From a checkpoint of a small transformer trained on Wikipedia: 9 layers.
MLP neurons of a small language model. Each row is named by its layer, matrix (up: input weights) and neuron, and shows model dimensions 0-191. Each number is 500 + 40 x the weight over its row's rms, rounded and kept within 0 to 999. Numbers have three digits each.
After each neuron's rows, "fires after" lists the tokens most often just before its 100 highest values on Wikipedia text that the model never trained on.

L6.up393:536477494497502492471557453472515463536484497453552536577480528586556529486494472477507469435464477515537443539579557535493502427490473516502446498525461536515433506528453368504598515555455501477457489538560538456533565521517427521480561491493467488518542531516456504488456508545517485448556545539382432402560457570565498567490479511458508536569486451537553493472551533536518497549518480410481454509481532519439497489533500547479522487479523501533517521502522512513596504492514520435512563498432469507508431466465530420532508516495489482438473511504526522502437489451459477480
fires after: " t", " T", " who", " att", " h", "oh"

L6.up466:492440529496470469441496489512529460513580520482547484495505529507465537560437507483489442489490563454514508523509483490504544496590455543541498492486554508481534459524489476590502499478466458489459431483513492466595449450462519438458443496495492453554475502460506539524433539484470435595531421546558468420522411489476489509487479596533486514527503500489533551520488517463523489524430474549503458495472434540527457486460476505481496556565554522468544447520467486442518569472504518634514457573498529589511536520496528501508572517512489466439461459526530442423519507563467467553
fires after: "es", " s", " |", " S", "s", "P"

L6.up361:451441525472476468524435591409528434470507580457541447436536489537505463471502424508539481487539515474501547463514473493548529567495452458436511444504572449549520521574487516506514507519514611449478515484453495507524549519583497546426579537402523512496546419514454489477573530545489523499510555454514480498483513526465545458579478454476454500463553512497509519492468506444469552515545491485483471513461530506509560521459476513505458424439531451471528492401538513491496484517557518552508510552499559488495545466489504466558569459475527517430456469560529492573464543478494458501
fires after: " Me", "2", "i", " On", " P", " on"

L3.up568:507530543476448542550499528475586520490591519490586521488447510492549456525493491525466461414480492574523517527467503503493476437435532446592532502470423502458498457483532565479506472484532493558528453514428454514532522475507542423545485513439533509549545451452530481514506490518484512465468584481585454519476460536486474440505492480495444505446612533470488515588499482407481396553491491503487494506486508468510527525517580501488537449513542471481534499428497538540533504475472544503493548509496515519511503567527455534491500454480452533418522506528449467487489496622525532564
fires after: " g", " K", " c", " C", " th", " s"

L3.up215:546555464494497493540506506601448491537500513541477570537475539525471526516461401481504524535458506571507457595540469513468471529469572424515572533473443501510490478427504537507500534416523492490489572523520509447486485479492520529494546453523517470481500472462459492471522450569516495537509446486504505533454484419510513618537482442505493492490519457519542440473497518551551541499487520441569537371464422474511560469518553429555557490571499500407498476551461471509530497556473498498462465447467514519463485463544497442462526520497506501431481486536492526561532481482498493543
fires after: ".\n\n", "\n\n", " |\n\n", "==\n"

L3.up150:505517479523528580495544535420559510552566420513471472555549462470551542505505509514492530443501426531493487496494555477506555571474520511550496483527448496524499481454430420512553457462549515453475579393456492489470443544530490477523445509530488552555522541506522457462485447449534415485463544542514528507514428488511553468539479537413488527485543528515408486511532578496530487505454483490514518553553462485573480512538484489550484473533557530526566509555510527499558474484467553559471476447485474531561463442525447501510474470528501452477498553476577454497536506482471528448
fires after: " R", " B", " O", " Gr", " b", " def"

L3.up854:491528502529472500474560503479507547475506547500537544487475548476476466501486454534512518448501422548492458475477551434490531483565416428558442516471488545502513434536545454538499417498440537465450497631473553540453474495478517507524539599475459573492581550526441445478542490460492536526538529529475477504479516575485456434569529529522519444482552455489456484454452482474426476558460527522497561507510519484485551503537420569574501535573567504541482495512469516440544480446533520461425462555505478542528496508534482527450443486482473491527503487552567533546498481538548503466
fires after: " K", " F", " St", " W", " C", " B"

L3.up798:554517489496537468561544477407551516479535529470498449530427565515531428465407499494483496510520504485506510520519469515491483461551529488449479459518460437523516508492544475571454507544562492460528549528551477472507480467435458559448493471478525488489505536541599468483465460504495461496510483473433477542514492569527499510500540475527449513412560549447565541509512507452535431444400434530532470512422546492530505460555483432573584475437568480439473504484498479492489507526483497580545541494507473463527456537508509512491443554553452513508494474520568471490554516540517605525
fires after: "-y", " t", " th", " s", " d", " S"

L3.up611:522563513516503511513590527545462472504504500437592492598478577497451549484515524447463461492512518586503435511495537490480469527514544449516532491496490544509561521436508460488482527456500521482421457501502465469536503512487471487506444486522489556489532570458513482551499472545481440501523521508454528478468467497511624390481498452579436466456515417540509495591437505492460514484532561473550548506591524501467518480516558485487508512559596512629522492538450524510489501506444447479492493474495465516470497534486529482522459489470510488502444531499484493412476501494575471525
fires after: "1", " gu", "2", "0", "4", " Sw"

L3.up325:549494508537488530483515538566528479444475497426463522520534482392412490508507534514478513557490486474516524524559438461474420466522549570475540553461515487466414529530492544576541535474521581542548529506456554505477473476574498464502530575516513468445446452520457531575447498579514470463523500495535547490543525487402486423442447554500565495484500495437452455480487445563503481482480463512518499508554492494463488514536534516505583456478496472478465555449425497409381488486509514520490468475507524471478524528498511536478515469562491508462540512506455528505466433479500456518
fires after: " S", " V", " M", " O", " C"

L3.up788:464525457485520553518535509502594468514509490472516510456523424529465462497485527500424565486478472486441499528528474511440494437441547573486534579572488522492522448463514526533475517482503468582516459479490493505494515523452490490575485471525502510500514537479518423558576500476519453513498522467626537434450582515517526476505451570481544430496547460473525508504521499465490480490471488470463550535483410529490560498492470554472495413480479519439524520506447428490425452485459544507484532493482427518536422451529486561479577590535475602501545537571505503480463463491577479466
fires after: " Cl", " Wh", "s", " H", " Sm", " L"

L3.up771:474523468505516500559596491488409511433431503486514487466483541584467518499471477524486495475508480519499488470557542517484471573525504559508531482485538559516445589514458455535507512448453495519500450528506415542504503460472442527512471462538444514523554533459477476484479490516445439455459496486526614456480452564559508436594533486492495550511481539528430503521451538511506536465520479495485495527551496418503454526488459523545508480409554438527542430464459494532523434495501511481488477464573470466498444571494434521499483409544472492473504520548533478619417482487493498417
fires after: " F", " St", " f", ")\n", "st", "\n"

L3.up717:463464484474510412464507515524541525495485529501562510495514436573482536525536485531453517474495444466553540610504420520431506443445465498541511473481512448523467510488518515493566548535536529524433466491565476454476536544449485556433475444564482456532520495508468518494481590474540506479473500442555512549519460513477534491561525554523517528538493510496388518510528486537528473526433568477469564472491490536509527429486559437494521514521459514439473526571448513565521445518426506543492482423468462464579489493513538481477487529465456508424542460538510473439492543517470512476
fires after: ".\n\n", "\n\n", " |\n\n", " h"

L3.up319:496477516493577456516527527546450525519498461447492526516519537546459432450472471474430457548494512516460436606532492500462524473502492469504480583434541479508484529480517530447570465485559537476468543499534533470496456517450547489449581459514557489473431456500495486544499542551531538536463504529507529519498532503532495520528440519532476474487549451486445475575506548438482553496516535511482528525507497433493533466530508423538518580532528499397475492512490491476493473522461444534493423534438507445497496497551440522514602576527497534467474454457547523470485467482589515415
fires after: ".\n\n", "\n\n", " |\n\n", " Z"

L6.up314:435534483510520501508485486540507438506458483524493469513536457524457556574519513523541474497554526524444547547529532471506481446533529475525469512464561583547475545511413565583453537457553489473483534471475571487486499464515477561456494547479499501533476441539425492537592440548568506506544454574512475539495503466467557541426566501437499464456534521488491550539460469456406483574549416471443549495493465527468427476527490479524486465495475536508446535472482563519446525449530488521443429480516538439448491473438563484528477491517502468480465473478554520558554521556450453418
fires after: " ", " on", " P", "us", "st", " p"

L6.up88:574509499500454471572545514574493507487467497452412501563355521503535550503529501452510501562498465531549492482494490521559471516537457444492504512558471435514487503438514453533538477534482509482511494498472551418446487530429462554569439516520451510501536501419483510513501515561474451571521490530450456465484528490553454489493453508522481542483444468541530517445501511459434497478510525512423506482503483445449498545517479486452495482479509489500421509487517552547548527496554512462526479448538535541486519568431521506532508521495560420434545506553502532541537552448530379472
fires after: " t", "am", "on", " T", "est"

L3.up770:525578468540542524508491451488417417425467527492515415474511447429463537407529570478528463501508480470599475517535546511476500514526503514528569492486525594508482496546511512484521585487467480518476590498535461498561491543527536477478436486518493440496556514547443418442535469533462467593503456515509455525497475438471467444408454540465520515467485454448504442510526507488504518513491506470522484464540506501449503487455471491522491486487497565544508489470485517486483534483423476489545529390537520425505501506468554467514574517510439517513452547474507464483546569500524558469
fires after: " P", " S", " St", " M", " L"

L3.up872:510451504413529528534490492436485545429527570522593558532516543430534510520570531526463483500513516541488413507499428497473486439519486514500539532451496518571552508465531486490496565411502503538454528536498504507571454461533517544483490463596476443488551515520469521444459476495550514538497443484497485529495492458526523519445583467527528517468581509481514526397447488490518451452425476482534522466531463535468523565541508508504501456531466448459520496494504466500528491471519490491461533479440440519564467493497467448531496492463589538462452532540495497555524544459539435499
fires after: " J", " B", " S", " Y", " H", "aj"

L3.up656:459458461529562482490470426554499568526509497484519513435509550548504511532452467536499522467524465525520499528498552463515515577486490565487455515534498470560446474455502493490521430529450538566425494557478534431509486521534558479464463530522542557481533516472445436514516512509516476488474532563377519448565513521478473546575487531441480479487509469536497411568466470461528501538459482543513494560474433470477452526609473456519445514473525464464521492584476443459536504491490499459487500498508593492481534513547470454521553482493568578506504474602561506519439478481481431504
fires after: " R", " Gr", " st", "es", " St", " h"

L3.up251:534527498475485526439431517442507424481546473461374552566576485540489517494543487517445434485466474468531582544511496504520491482563441524484537504530572447497420418452494526499449475453516543561566501496532482470528441468474456515559496519465425476487482496525470533529467500558515558415525517465498505494492545504490495508487530515465485466511434517489507414487517519531478549502486499458489525561470488508471500478556518523492481470515534490443527589460480505538525496579549425526519530545510487572503541467497500524523509395519500495565449536487464525476561513439542525462
fires after: " d", " c", " original", " A", "ul"

L3.up557:495527495441561480455528529532526566445508558509484439507509485453556491506526517562531542497500482504508494540532478572469503458486491512456497535478555508514509479544510449562512462443496528523515462414458525529584497540544485480524479507531451473512620512488457545461485476492516455447480559485510498459572572522469589540509516481514481463448498438532484498530535571502477488573510601567513589462426495476507459459533463554509409543495547460511460502457498413529544509492528433552483454541561515479510534406567481438542520591541521519491501486496473481498480452451582435483
fires after: " G", " J", " Ch", " H", " d"

L6.up223:404454463548506440567500486499558498501442475435525474483481462525589541460518463461494539480468494567480457527526474484523554479477475534467485444478493514532484497525471430496525474563481406535496561479411458540536562533491460527494526465589554545537505499509495440486458579459552543523506511478462535510481514453545453540478534490471471484484542469509543501433503481538436443537460450535543496497428528469484436523417567503411507477452505547499451470500611545538538573525493541499523513493501473492537479481473518467471481507581516485458499504510544469515493451500546505504
fires after: " t", " s", " out", " at", "-t"

L3.up449:552500504483431470550462543473509540512543466486528481483541472519508470546457499468480540529459469489484459525466463499440459516485473506529542490499440506463521440478499506503467486591557474518504542526479512450506501463435558511477490520513549413542590477515580499477529492604447502547509505474488456426521495448549471500538436432534504479459549487501571454585552520520445563508464475500510505493520487567459527487520530465491527526532522491402506534481507443461559480449431564496472467451468527539502473543496509590509481469497508471551492554493534517494501494587489514509
fires after: " C", " c", "C", " this", " Pl"

L3.up404:481502512478537488542449566441471429470446497521553461464531511470457447541467485530464496444519539545473511545499553552520522498482471532455551462508485521542555515467384500528551533487483504520530464528482488495446508504489427461484526526499497536523444500524511503506476488453494528542463489550517399522492566508527464572482529471491479475440569544511532502479562475450455485527437553470450441538447473494413538482448423520517472501542381544430537415567501459432463477500587533499523476476537494549553515552475558476499529528471534474503510588492473516485509558558511533541
fires after: " Wh", " w", " E", " Val", " L", " life"

L3.up774:564506456592585524429500511464516462480542472439474520497491531431569525497517447499471486546460559481488505470550473495474470512537416515504547484475529555506570519511497487536471467425491530462532483471486516518508544476519488538558561474507551435486480447503460553483468488489544572508532468461512508524458452434541540526536464471526470537570484537426510533444505497519526467515537426461506454474527478418558445571554455526553463408512498511466497488521525437444426532513517469467504509565527515513577513517547528531572487520447482464557536456527521475522481516565501582420
fires after: " the", ",", " F", "ther", " res", " s"

L3.up628:500464575499486489523410504457527431552525514571549470462396480553498502479459557438506524501469579541470476602509515529507501486440490440461542516517509571515476610492506448479522422503501450543468472555520532489497465515409510513466492542543508516497490595512568466489484521493381504497513418499507480516559505515464438445520436550546477496561523464500541513502471536461507474524508523456525448458448433467481477564530512467494422525503432539505466428504512469492532522509444508494503540583530501485530399507431502492549443455486542504408491520502576497531500509541522514510
fires after: " s", " S", " el", "-l", "u"

L6.up623:537488501486545447483528523473513555484462512469540482507464547498410536513525457525630471519474562512471525436559544540536469529512471526442508436473530590494489511486459519497478474519500487480471516472519485536591466519493387503493479497553521570546549527491486527535529510480424511523440587502528442466482491509494484489449553498539521519452493538495502524545489464431500509488525468516523403463544499450488442462532537535547511538455499562446426408483531460541531445531495472450437442492572520566579539488478562512507508486511448489441503524467515488475559533552507430549
fires after: " t", "T", " ", " T", " p"

L3.up178:519521530472472465520531478466439507535574599466548448559480462443566468528638519455465535552528483511453532499489532474499446465484505534593569499527539504494525493490560469528475609480516486499475454448486463495453464480498466439464435522545451521559502548458447493494477460475518517468468492563485498479493508533487541554539506498557572595525474468497485519489487531583457451431421524513489525561577493536497475556502490481511487507570555535565521543440528465473468472479545425482467523513517466471503466536555464482504482431524563511528514547584572521479486604525530456493
fires after: ")\n", "\n", "l", " H", " Cup"